From a checkpoint of a small transformer trained on Wikipedia: 18.4M parameters.
MLP neurons of a small language model. Each row is named by its layer, matrix (down: output weights) and neuron, and shows model dimensions 64-159. Each number is 128 + 24 x the weight over its row's rms, rounded and kept within 0 to 255. A neuron's up and down rows have the sign that makes its largest values positive.
After each neuron's rows, "fires before" lists the tokens most often just after its 100 highest values on Wikipedia text that the model never trained on.

L6.down767 [115 113 107  88 139 117 139 127 154 123 119 141 135 128 105 169 142 165 141 125 118 137 172 170  96  55  96 124  67 153 101 103 143 136 120 139 120 121 159 184 114 138 159  92 134 112 124 117 146 151 103  93 131 162 138 130 174  92 154 119 101  90 131 114 172 131 140 103  87 113 152  99 139 154 136 149 126 162 100 141 148 136 127 129 119  93 110 124 153  84 149  89 147 119 130 121]
fires before: "t", "it", "c", "ion", "l"

L13.down235 [ 88 103 151 158 104  90 100 147 189 121 134 160  85 115 121 100 124 124 119 122 177 135 131 135  99 180 118 145  83 130  97 158 172 146 155 129 116 139 131 138  96 148 132 119 145  51 140 128 129 128  77 111 129  92  97 131 134  92 135 120 154 164 125 106 166 131 157 120 130 133 135 134 107 138 157 117 115 150 126 110 126 161  94 141 128 119 152 132 115  65 144 115 111  97 119 120]
fires before: "ign", "c", "er", "ing", "ons", "p"

L5.down610 [112 132 153 136  88 120 137 144  88 122 179 115 123  92 125 139  85 130 124 146 103 136 140 136 110  75 125  76 148  70 137 105  85  82  93 117 127 110 114 136 140 121  88  98 133  38 138 124 116  99 147 178  92 125  93 179 114 146 127 150 112 170 164 127 111 160 162 139 153 137 120 127  83 121 143 108 113 135 154 176 114  92 130  70 137 102 135 146 150 126 133 161 163 109 138 136]
fires before: "==", "The", " ", "===", "In"

L14.down843 [127  86  82 178 137 131 136 170 141 122 147 134 152 147 135 145 119 106 165 129 161 128 141 159 180 153 118 167 146 163 115 126 152 139 149 143  77 131 113 114 122 118 116 144 133  63 118 187 134 134 121 145 146 139  90 118 187 178 115 105 116 117 156 142 148 135 128 120 104 141 134 158 148 131 144 102 145 123 107 104 110 164 110 147 114 158 143  95 137 156 158 101 145  90 121 129]
fires before: " ", "v", "==\n"

L14.down562 [142  67  95 138 167  96 119 146 177 127 141 167 127 143 121 161 170 123 125 110 143 146 103 130 173 123 108 109 122 152 127  98  99 143 175 128  99 130 123 143 150 121 102 104 151 134 160 133 154 145 118 119 144  91 128  78 154 134 152 133 128 137  99 148 113 114 138 126 176 135 160 103 120  93 155  68 129 141 129 135 124 183 112 113 111 154 147 124 148 106 134 116 140 166 120 138]
fires before: " ", " the", " f", " a"

L5.down678 [159 120 129 116 105 154 108 133 191 179 131 150 174 131 127 141 119 166 150 128 133 144 107 146 121 108 123 129 100 117 150 136 155 166  97 133 140 141  94 161 158  92 137 117 128 147 163 135 133 176 113 117 162 121 147 121 136 103 124 143 116 106 102 146  78 127  98 142 156  86 114  86 124 160 116 142 123  91 148 110 152 118 151 132 155 144 127 124 120 100 193 130 166 168 123  98]
fires before: "==", "The", "In", "===", "A"

L3.down337 [126 137 109 119 116 135 140 110  97 102 146 128 140 145  97  87 110 136 121 151  89 111 138 145 124 147 147 114 153 163 160 146 170 112 181 134 165 147 180 134 117  97 146 142 141 237 109 155 104 103 122 181 135 103 125  78 112 121  96 121 153  90 123 127 179 105 151 124 131  86 134 133 122 143 126 187 148 120 179 150 141 115 126 152 149 125 124 110 139 109 137  46  88 181 119 119]
fires before: "oup", "and", "at", "ay", "ound", "ad"

L11.down645 [120 115 162 134 170 129 140 154 132 125 162 123 139 100 149 161 133 156 122 133 187  77 130 153 150 147 169 142 102 115 137 134 139 124 129 117 107 125 163 108 172 142 147 108 117  61 139  77 162 142 148 139 117 112 158 154 140 204 126 144 143 145 100  96 124 117 159 113 101 125 163 149 144 106 129 142 135 105  93 126 101 183 121 139 104 117 124 125 100 112 101 109 153 114 147  83]
fires before: " |", ")", ":", " ("

L9.down989 [ 87 145 121  77 131 148 134  85 125 137 117  82 124 132 158 128 120 112 113 128 116 112 124 114 114 131 148 129 185 110 122 122 165 108 117 133 132 107 201 109 111 133  90 146 132 119 153 108 115 105 159 106 131 116  81  85 119 136 100 108 111 119 152 119 138 117 119 101 128 151 146 108 163 148 101 118 101 144 146 123  81  91  96 168 157 142 117 162 136 146  92 185 113 114 190 132]
fires before: " |", "%", " |\n", " m", "on", "0"

L3.down995 [100  91 130  78 112 137 124 153 112 138 124 165 155 166 118  92  96 124 136 148 150  80 132 119 149 147 127 157 120 135 149 148 117 113 168 140 146 125 106 169 116 125 100  89 145 171 132 162 103 123 137  99 118 144  90 139 124  89 114 152 100 114 132 155  57 100 105 145 137 155 125 102  94  95 142 154 169 128 127 141 137 141 133 106 125 142 119 146 129 142 123 152 141 112 129 128]
fires before: "g", "m", "le", "y", "vi"

L6.down798 [117 144 151 152 124 154 162 105 169 129 140 124 102 138 124 124 152 150  88 122 144 105 115 151 141 146 135 120  77 137 146 157 147 156 113 161 131 140 102 125 166 124 105 114 155  36 113 164 147 111 107 117 115 130 110  93  76 125 144 111  94 104 119 139 136 119 119 162 105 125 164 127 181 116 131 130 103 118  89 177 126 114  96 104 167 116 101 115  69 127 105 163  94 142  90 126]
fires before: " |", ".", " |\n", "8", "3"

L5.down780 [108 167 123 140 143 137 111 134 172 152 164 116  91 148 157 109 142 157 123 172 152 100 154 157 122 137 129 106  92 125 113 159 139 138 128 158  96 133  80 125 173 133 111 134 140  23 102 112 139 115 131 110 108 109 105 118 107 107 104 149  77 149 106 174 135 147 101 172 116 136 173 140 146 106 104 103 136 122  83 166 137 160 107 151 143 118 146 115 124 136 114 129  99 146 144 112]
fires before: " ", " (", "2", "1", " |"

L3.down536 [117 118 153 132  96 138 125 134 130 122 125  93 130 128 126 150 150 185 145 163 163 132 180 147 131 184 113 109  58 118 109 113 148 136 157 128 140 105 122 145 146 136 123  91 147 206  95 120 127 129 153 114 133 123  90 146 126 128 129 152  95 104 165  79  89 122 142 138 161 145 120 145 117 130  91 152 157 117 111 150 117 116 129 115 128 139 142 149 137 132 116 154 130 138 123 122]
fires before: "t", "ound", "g", "ch", "m", "c"

L3.down236 [125 142  91 110 139 140 161 127 120  81 120 124  88 105  96  78 118 136 135 145 141 123  95  90 129  88 140 109  94 141 165 139 173 102 159 111 116 106 112  50 144  94 132 106 166 158 126 142 143 145 115  89  80 131 137 146 124 111 135 120 136 129 132 121 128 111 119 126 163 109 130 135 147 129 112 156 143 121 159 118 100 118 137 137 139 143 103 118 144 141 166  73 111 119 100 151]
fires before: "im", "in", "at", "l", "ay", "and"

L3.down863 [155 146 141 106 137 160 127 150 163 136 149 128 142 101  92 107  96 135 100 112  92 145 144 127 144 123 150 135 109 117 130  97 111 135 130 116 159 130 104 117 161 103 112 124  96 255 143 105 132 138 118 142 173 131  97 157 116 132 138 154 120 170 131 142 138  89 124 152 142 130 134 140 124 138 137 115 113 150 166 120 133 109 135 114 136 100 145 129 112 155 123  96  90 115 141 114]
fires before: "le", "l", "il", "ition", "or", "ers"

L3.down994 [131 132 170 128 104 184 133 154 152 104  96 168  92 103 118 116 134 101 102 143  98 109 136 171 154 106 126  96  94 170  96 126 139 156 100 147 135 106 125  86 126 119 155 113 102   0 125 114 107 152 156 144 129 131 156 116 115 132 144  89 136  88 158 139 146 101 151 121 141  99 154 158 166 166 134 137 161 141  81 115 137 141 122 156 120 123 121 124 149 130  98 135 158 159 148 124]
fires before: "0", " |", ".", ",", "5", "9"

L5.down575 [125 104 145 135 138 105 135 134 148 115 106 148 162 128 124 132 126 182 125 163 131 134 118 126 158 100 151 115 142 166 134 147 142  98 119 127 137 129 127 126 142 126 132 139 142 160  64 141 161 132 141 145 119 142  90 146 158 111 129 178 123 125 113 133  78 149 125  60 126 130 112 124 173 134 138 137 131 115 164 148 123 164  97 133 117 149 180 142 127  71 117  96  73 149 110 137]
fires before: " |", " |\n"

L3.down139 [ 98 162 102 132 144 167  79 102 105 136  94 132 140 142 127 148 136 152 123 133 100 101 108 134 147 128 117 131  53 121 151  98 119 135 130 126 107 122 139 160  92 131 110 133 126 209 133 147 136 126 110 134  78 109 116 101 141 107 110 146  84 132 149  88 138 131 132 130 107  86 128 128 120 141  97 120 128 106 141 148 121 105 120 129 149 141 114 142 105 122 118 187 158 115 122 119]
fires before: "um", "o", "am", "om", "ow", "ear"

L11.down586 [111 109 120 111 141 126 101 158 137 170 114 101 141 108 116 112  85 127  84 159 147 143 106 167 118 108  91 115 116 105 128 163 129 127 134 131 116 160 147 148 130 143 104 128 140 128 113 105 107 128 135 152  97  92 101 127 122 139 138 109 159 183 128 114 133 149 149 115  99  99 148 128 136 129 113 156  93  96 132 159 112 147 100  82 100 120 119  96 133  99  88 128 166 146 124 109]
fires before: "ed", "ing", "s", "ant", "ent", "en"

L3.down991 [148 109 131 132 115 125 122 124 127 106  70 140  90 105 143 126  92 164 177 107 115 100 143 187 161 132 145 145  68 160 113 133 119 147 151 113 125  80 168 139 125 125 140 140 143 141 122 160 119 161 101  92  91 144 132 155 148 123 118  89 123 119 137 145 133 126 142 125 150 145 175 127 128 114 116 116 118 133 128 121 158 137 162 178 114 148 104 106 125 116 128 157 194 149 147 117]
fires before: "it", "t", "ic", "c"

L3.down619 [129 133 108 142 171 159 113 147 159 136 114  86 134 138 132 151 154 135 108 138 108 125 127 129 134 131 149 144  59 128 119 124 113 133 107 153 113 124  86 151 145 140 114 105 115 193 139 124 124 147 126 108 141 134 120 138 129 119 116 121 124 125 125 140 142 133 133 116 142 117 134 152 120 171 120 106 132 112 107 160 145 101  90 135 123 146 132 152 123 137 106 191 149 123 132 131]
fires before: "um", "o", "ear", "am", "ov", "ow"

L5.down906 [114 119 157 124 121 146 149 139 130 112 131 150  92 130 146 140  89 168 155  80 129 146 120 119 129 159 145 147  91 119 163 103 136 131 130 147 128 150  89 150 121 124 147 138 137 100 151 138 194 170 102 105 109 140 106 129  89 146 115 130 150 104 144 134 149 124  79 123 139 125 142  86 101 173 145  62 121 166 138  77 126 108 128  97 125 145 117 144 124  85 144  89 160 120 102 148]
fires before: "b", "p", "mer", "ing", "se"

L3.down913 [128 120 124 102 141 155 128 128 165 117 118  90 132 134 143 103 132 115  90 149 157 128 136 158 105 123 159  84 143 141 141 143 126 161  94 112 108 145 147 114 126 135 145  95 116 106  95 116 157 114 143 110 162 125 158 104 119 137 174 145 130 119 157 129 169 170 139 131 162 105 166 155 183 157 153 185 125 157 117 147 116 121 121 163 119 129  94 145 118 153 105 186  87 147 108 163]
fires before: " |", ".", "0", "7", "5", ","

L13.down223 [115 107 136 134  85 134  87 161 114 139 142  90 109 115 138 130 125 185 138 155 101 117 100 108 111 115 109 130  72 148  87 126 113  93 126  87 132 119 155  92 109 135 141 117 131 134 130  87 137 135 128 165 125 103 119 137 122 127 101 123 146 169 123 117 109 167 119  98 138 128 160 153  81 160 114 158 154 118 167 113 147 119 131 141 123 109 161 134 124  91 152 143  51 148 143 123]
fires before: "-", "e", "|"

L3.down232 [ 85 160 148 157 118 161 122 159 124 119 115  84 143 145 123 151 109  69  60 160 123 113 115 131 115 133 132 160 108 111 174 167 142 132 124 139 130 118  79 103 107 110  81 125 131 150 144 145 143 134 150 140  96 134 130 130 144 130  60  62 135 121  88 180 148 139 109 150 132 109 139 105 113 145  96 148 150 146 170 142 135 161 125 150 108 112 105 125 101 176 144 142 129 124 124 136]
fires before: "st", "m", "p", "c", "qu"

L14.down863 [ 99 134 115 155 113 110  95 104 160 137 131 111 144 101 103 124 100  90 137  90 100 137 120 100 137 150 184 157 151 110 118 113 113 158 160 166 126 164 112 156 137 138 110 124 107 128 141 120 146 110  87 142 141 112 135 111 123 115  74 154 132 180 145 118 107 166 150 147 136 150 101 139 141 139 162 107  91 141 123 101 163 130  96 135 172 144 138 130 151 127 115 135  84  90 113 179]
fires before: " to", "6", "ing", "ed", "s"

L5.down804 [111 121 107 138 127  80 131  92 133 105 131 148 179 103  88 160 159 134 112 153 127 169  93 133 150  74 159 136 136 111 131 153 161 106 118 160 152 128 125 111 156 129 135 133 150 133 121 110 123  95 123 135  99 160 127 111 176 111 142 134 111 116 135 178 113 107 125 129 167 133 105 145 135 134 135  75 111 128 148 174 153 133  95 117 129 172 145 123 119  98 133 123 157 134 138 131]
fires before: " |", " ", " |\n", "==", " –"

L14.down914 [119 111 115 105 165 135 113 113 148 111 146 121 122 100 168 144 128 171 135  98 124 129  96 146 168 132 122 138 120 153 111 125 160 138 148 100 126 133 148 138 131 165 120  99 114 112 130 144 119  70  75 102 152 165 117 142 175 148 154 144 127 180 140 151  97 104 136 139 124 131 117  80 136  97 128 134 101 124 119 160 152 115 111 144 108  82 121 137 115 123 121 124 147 132 111 116]
fires before: " of", "em", "ed", "ern", "ation", "s"

L5.down978 [125  96 132  85 105 123 131 135 111 110 129 154 149 128 142 142 120  89 141 109 112 105 119 100 121  79 129 121 156 132 135 122 166  80 185 121 139 185 150 129  76  90 128 122 113 216 137 148 116 107 132 141 136 151 109 164 117  78 144 116 137  79 131 135 142 136 144 131 147 115 114 126 116 100 123 115 117 115  69 106 116 166  86 102 140 149 142 124 139 132 131 139  95 183 147 128]
fires before: " a", "g", "y", " an", " "

L6.down787 [138 123 153  76 115 140 156 135 167 144  86 147 105 148 129 108 103 121  96 112 136 132  95 144 155 118 142 100 156 100 140  88 145 108 109 120 134 108 127 109 104 124 148  75  94  87 160 111 135 206 118 129  91 163 105 107  92 101 110 117 141 113 122 152  91 155 118 119 155 123 135 121 155 123  95  69 130 136 107 131 112  91 141 146 122 115 149 100 136 143 110  99 135 159 159 136]
fires before: " |", "==", "===", "um", "M"

L9.down255 [158 132  70 164 170 107 139 103 116 115 135 122 164 148 150 195 125  96 116 163 145 107 129 115 115 134  88  91 130  79 107 118 148 122 141 145 118 122 141 107 115  90 118 136 125  84 111 108 104 121  89 141 138 165 128 114 138 121 132 118 143 121 140 116 168 137 136 141  86 169 131 141 124 138  82 131 111 142  98 129 105 120 180 158 126 110 133 113 123 129 152  75 121 152 113 146]
fires before: " ", " G", " R", "-", " \"", " P"

L14.down349 [115 124 155  87 119 124  96 118 133  80 128  66 107 135 126 154 119 112 112 125 137  95  63 126 127  88 109  93 147 134 104 134 155 139  72 140 143 119 129 136 119 115 126 118 169  74 125 121 106 137 134 113 153 113 136 133 127 135 133 160 147 130  96 124 169 155 101 159 114 161 146 140 116  78 113 118 178 120 105 139 103 123 121 134 117 150 101 101 156 156  95 123 110  91 127 181]
fires before: "ure", "up", "ur", "or", "u", "A"

L5.down717 [157 154 144  95 162 101 138 101  94  83 133 145 136 116 122 149 117 178 149 143 126 160 170 160 113 124 114 105  75 102 124 147 112 118 150 138 129 115 193 116 121 147 154 110 104 110  94 114 146 118 152  92 125 147 142 161  99 172 114  97 150 130 156 136 127 121 157 122 167 125 152 144 111 130 114 184 130 104 114  92 132 132 150 131  76 140 122 123 152 109 120 132  98 164 107 109]
fires before: " ", "t", "c", " she"

L3.down171 [ 88 138 163 115 109 160 129 118 148 116  88 126 115 147 149 126 158 122 124 139 120 133 146 139 149 145 132 136 148 142 109 118 115 135  92 124 108 155 161 129 150 119 118 122 142  14 114 122 132 154 119 115 154 112 163 127 139 153 142 170 119 105 157 149 131 135 157 144 131 117 157 170 203 160 112 130 115 154 120 127 162 151 106 130 145 155 117 148 150 132  97 154 168 146 129 137]
fires before: " |", ".", ",", "0", "–", "\n"

L3.down848 [138 119 133 137 111 150 129 169 136  87 127 150 115 159 153 102 165 102 127 110 180  99 141  85 153 127 133 118  61 177 137 131 120 151 146 107 120 126 130  86  91  94 156 168 118 110 107 128 181 159 126 136 132  98 153 111 142  86 143  86 114 114 136 110 122 152 103 125 101 108 120 162 140 140 148 109 164  75 144 145 143 162 155 148  96 159  96 108 141  90 146 153 137 109 120 122]
fires before: " |", "ct", "ction", " "

L3.down901 [126 142  91 123 124 121 134 168 130 132 101 107 149 110 132 122 170 152 168 106 121 139 116 153 133 109 155 135 120 118 148 108 120 150 148 125 160 147 128 126 113  76 147 158 145  87 113 112 140 111 102 106 127 165 123 118 154  97 145  77 127 134 142 120 112 149 170 150 132  86 116 117 100 129 184 133 165 134 103 107  90 149 114 144 129 140 117 112 163 130 151 101  94  74 104 116]
fires before: " |", "===", "|", "==", " "

L11.down850 [125 102 142 168 125 127 124  69 115 138 148 158 167 118 126 194 136 121 146 140 106 126 145  88 120 122 160 150 106 134  83 173 140  68 137  95 149 139 152 136  78 159 132 128 153  76  92 125 132 128 113 119 144 158  95 102 124 187 156 138 136 137 126 174 168 121 102 154 103 152 149 117 147 110 140 136  76 134 104 170 135 129 129 123 135 115 108 141  92  86 114 155 139 118  92 104]
fires before: "1", "s", "2", "t", "ed", "ad"

L5.down815 [116  95 126 113 114 103 132 117 119 135  96 157  99 141 113 102 117 124 156  86 143  82 180 115 100 100 136 100 116 123 123 104 147 116 116 128 123 134 155 136 138 137 151 138 112  70 149 148 171 110  61 127 143 137 112 137 111 126  99  90 123 142 116 130 164 130  96  96 136 144 160 138 110 122 124 133  96 131  40  93 147 128 138 172 154 145 113  94 155 109 156 107 125 169 103 144]
fires before: "b", "and", "at", "ing", "oup"

L5.down897 [122  88 143 146 125 119 117 148 134 169 149 145 143 153 103  89 112 102 128 120 139 123 108 109 136 101 108 139 123 102 141 106 138 102 135  76  98  96 131 115 150 136 126 131 104 157 137 135 144 132 143 142 132 121 154 137  95 135 173 143  89 155 138 130 147 160 140 108 106 122 153 146 126 161 118 162 101 102 157 125 142 155 128  92  88 130 186 140  89 113 133 142  60 167 113 168]
fires before: "-", "|"

L9.down545 [133 136 141 156 111 148 149 140 126 135 120 127 131 119 139 113 100 151 112 130 151 109  68 130 150 104 113 142 145 104 111 116 134 149 126 144 120  82 102 151 103 116 143 126 132 140 120 152 141 160 103 146 176 160 135 148 103 159 151 142 124 121 118  89 105 113 115 127 172 104 114 119 161 125 157 137 135 126 148 155 122 100 155 120 154 139 154 134 148 143 121 132  78 124 110 139]
fires before: "==", "===", "|", "S", "A", "The"

L3.down345 [102 130 133 170 134 138 143 134 116 123 107  98 119 152 133 148 106 141 117 162 142 150 147 116 119 124 145 140  95 133 144 131 130 115 150 166 121 111 117 104 108 117 130 116 148 255 160 111 130 128 115 140 115  94 122 113 118  93 115  95 105 115 125 126 165 131 110 125 100  86 144 123 159 142 123 123 175 144 138 109 141 114 111 170  93 120 146 118 131 123 138 102 123 119 152 110]
fires before: "ach", "m", "st", "ast", "c"

L13.down197 [137 141 122 136 110 113 125 125 119 124 145 134 144 123 137 135 136  92 153 142  84  94  84  94 136 131 140 128 131 112 141 106 135 140 140 150 111 101 177 128 156 166 122 130 157 149 144 120 152  94 114 112 137  95  91 112 138 182  85 139 165 130 210 123 101 142 117 163 147 120 107 131 145 151 177 120 129 157 106 125 108 131  91 149 152 109 112 125 123 127 145 147  78 115 148  94]
fires before: "ed", "ing", " the", "s", " that", " a"

L5.down776 [118 160 106 124  88 105 147  78 108  97 130 172 182 107 142  98 123 157 122 135  96 117 142 119 145 119 127 106  94  95 143 145 126 104 124 137 142  99  94 168 102 121 108 146 174 162 161 127 151 126  97 133 135 111 164 178 132 134 134 111 117 100 156 116 133 131 129 155 151 127 147 100 173 142 144 118 130 106 148  63 141 156  60 124 113 135 128 126 125 105 150 111 130 135 130 111]
fires before: " |", " ", "6"

L13.down196 [104 136 119 134 122 125 129 132 107 166 145 135  90 122 136 105 129 152 147  85 127 131 140 120  96 130 119 108 155 105 163 114 126 131 146 110  97 138 105 121 121 144 112 160  96 121 164 161 146  88 109 121  99 134 138 121 123 140  97 149 131 121 120 112 106 137 138 122 134 109 105 149 116 162 115  95 185 125 131 136 125 126  81 204 138 126 145  74 113 149 192 105 123 138 105 142]
fires before: "b", "en", "g", "w", "at", "ation"

L7.down715 [124  95 168 134 130  96 136  91 138 145 121 129 135 141 163  75  96 135 103 122 130 118 112 150  87 130 137 155 140 140 130 126 130 124 135 113  97  90 142 150 159 124 134  93 135 151  87 114 108  82 143 124 109 119 133 147 116 133 137 171 122 155 162  78 146 112 107 164 120 118 163  85 136 139  94 134 108 120 113 127 126 146 132  94 116 161  97 117 127 145 110 133 136 135 121 132]
fires before: "ent", "en", "ents", "id", "ard"

L3.down969 [128 156 113 128 140 131 136 119 164 102  89 134 120 170 144 140 109 126 112 157 125 137 127 133  99 132 148 158  66 119 138 129 161 138 133 130 109 120  79 144 110  96 117 126 118 208 158 168 132 134 132 174 108 113 139 100 158 102  75 125 134 107 113 113 149 124 115 152 119 116 112 148 126 154 111 132 118 124 121 164 111  92 127 171 111 132 102 164 122 116 153 149 153 117 131 120]
fires before: "st", "m", "ach", "c", "ast", "p"

L6.down653 [ 99 157  98 165  96 101 132  85 124  99 149 109 136 116 127 113 136 145 141 145 131 129 171 133 143 177 110  99  78 118 142 157 155 119 118 176 121  91  56 144 157 106 110 123 145 104 119  97 126 108 109 110 156 106 124 104 136 148 146 141 114 148 127 136 162 155 119 121 108 134 134 130 144 129 146 122 123 147  98 146 128 132 114  96 140 125 146 119  76 148 138 109  95  99 130 154]
fires before: " ", " –", " —"

L5.down18 [161 127 123  89 100 152 128 126 144 100 124 168 140 125 115 107  69 143 161 130 118 133  65 166 105 112 136 144 116 121 131 153 143 141 138 160 167 149 142 118 147  99 179 111 118 142 107 149 175 131  85 131 152 102 100 116  87  91 118 107 130 111 146 118 117 109 119 148 161 135  93 127 153 150 122 135 171 108 109 166 159  93 115 118 176 128 126 137 158 128 124 128  95 148 146 132]
fires before: "==", " of", "The", "ic", "===", "In"

L3.down436 [139 121 143 125 156 137 147  82 107 114 186 169 129 119 142 147 143 120  89 127 115 111 131 108 146  91 152 134 120 133 135 116 139 121 134 152  99 134  98 141  82 135 131 147 144  99 167 145 149 135 159 155 113 181  96 148 118 151 147 107 152 120  67 133 136 120 154 130 130 130 135 169 170 110 136 172 153 148 120 146 142 139 146 102 146 108 106 139 139 113 136 104 189 110 121 146]
fires before: "ed", "t", "ts", "ted", "s"

L13.down982 [145 140 125 141 147 125 100 139 174  98  90 167 104 116 120 150 148 133 164 148 133 139 120 148 119 138 148 122 157 119 127 148 138 150 100 122 180 162 106 123 145 143 155 117 128  36 117 117 133 112 137 104 129 140 127 140 142 145  91 129 136 111 166 171 141  88 183 159 122 121 140 163 137 117 157 169  72 154 147 178 138 113 111  87  75 129  74 124 101 111 143 137 103 144 131 109]
fires before: "s", "ent", "ive", "ur", "ion", "ed"

L5.down508 [129 152 122 140 127 161 157 166 103 136 124 131 143 154 108 108 124 111 126 101 147 115  90 107 112  59 117 119 156  83 123 144  82  88 128 113 135 139  92 124 122  98 115 114 141 160 125 105 151 127 118 143 132 145  93 129 121 116 106 133 147  97 147 130  71 130 177 163 158 112 130 124 153 121 137 125 157 122 153 112 106  90 124 122 134 154 142  90 154 113 101 141 132 158 107  85]
fires before: "==", "===", "-", "st", "In", "n"

L3.down118 [141 110 129 127 142 149 126 136 111 151 138 122 132 129 110 137 173 168 119 108 102 149  78 129 143 150 124 133 138 154 113 150 128 130 107 110  86 141 122 141 132 132 119 116 139 110 135 159 148 124 109 129 136 133 140 129 137 153 135 108 177  71 186 155 124 139 141 142 134 111 120 165 102 163 121 180  86 142 147 143 131 134 140 100  96 139  78 114 139 156  91  70 164 103 157 123]
fires before: "e", "ed", "s", "ing", "al", "ot"

L14.down89 [144 154 114 146 109 140 185 115 129 140 111 125 138 104 109 160 125 131 141  74 121 148 112 123 143 122 136 128 124 162 155 142 122 155 171 115 125 141  71 134 131 100 146 103 138  43 149 122 134 141 160  98 155 116 120 146 126 165 145 171 161 124 181 150 126 140 117 171 138 127 104 116 105 109 143 124 129 108 115 153 150 103  98 124 169 165 151 127 116 130 140 121 124 174 119 116]
fires before: " |", ",", " (", " in", "is", "er"

L5.down403 [131 162 106 125 123 146 150 140 123 128 166 112 136 131  86 132 138  77 158 120 107 124 117 114 141 131 133 134 100 119 154 132 140 117 116 102 137 109  85 121 144 127 113 102 133   0 125 154 149  94 158 104 105 154 124 111 114 123 169 163 122 119 115 120 128 110  86 153 180 156  94 135 121  98 101 105 113 119 105  73 133 123 101 127  99  99 144 138 175 189 142 115 121 126 134 132]
fires before: "=", "S", "C", "==", "===", "M"

L3.down935 [149 150  94 117 140 156 142 105 114 117  97 112 128 149 123 158  98 152 148 112 143  95 166 154 122 133 111 111  71  99 105 131 120 161 166 159 132 137  74 157 141 125 118 121 108 159 130 141 127 123 111 144 133 149 121 125 134 119 103 104 121  90 115 149 123  92 123 113 123 129 150 104 136 146 108 129 128  86 137 129 135 150 126 115 120 152 122 138 125 159 136 165 205 178 123 129]
fires before: "t", "it", "c", "l", "if"

L5.down648 [117 153 162 133 114 143 130 144 121 154 124  98 100 158 134 145 123 129 149  74 122 130  61 161 162 136 143 167 108 132 143 141 112 115 120 106 101  95 115 127 103 138 111 110 110  26 121 151 149 154 132 132 120 169 119  90 105 164 169 122 128 123 135 133 124 121 121 132 120 103 154  79 123  96 124 182 142 144 110 128 142 109 116  97 165 135 152 124 133 157 162 126 108 137 152 153]
fires before: "=", "old", "M", "==", "L", "|"

L3.down323 [136 156  89  94 127 129 109 152 110 132 132 113 110 120 129 138 126 136 149  89 125 126  93 120 166 137  91 171 124 161 117 121 136 102 175 108 143 154 142 181 103 153 102 102 104 231 143 133 122 173 138 137 111  99  82 143 135  91 116 147 120  94 148 106 128 119 140 173 140 175 115 100 105 102 134  92 140 128 128 113 105 151 115 145 130 111 160 126 108 118 156 127 116 122 124 113]
fires before: "g", "le", "y", "v", "-"

L3.down849 [122 121 124 101 143 135 113  92 115  91 153 131 118 138 126 109 126  86  98 142 156 158 133 131 145 140 132  87 113 119 118 118 145 110  84 136 117 155 142  75 113 153 130 127  89 136  89 131 117 138 147 120 129 123 154 129  97 140 163 122 131 141 123 103 171 114  91 123 163  81 144 133 176 146  99 174 102 129 144 162 112 128 135 134 124 134 106 115 122 138 111 194  80 165 102 167]
fires before: " |", ".", "5", "7", "8", "9"

L3.down684 [152 151 114 118 153  99 149 125 116  87 127 108 111 129  95 111  79 182 128 115 110 149 180  78 155 143 167 169 127 120 123 109 129 137 173 109 120 129 155 127 125 116 135 132 100 208 106 132 149 127 122 143 188 133 117 116 134  99 139 141 164 107 147 104 145 136 129 134 127 156 147 125 124  99 148 148 130  86 145 137 157  91 130 164 120 116 115 126 151 148 156  45 103 110 142 129]
fires before: "or", "un", "l", "on", "el"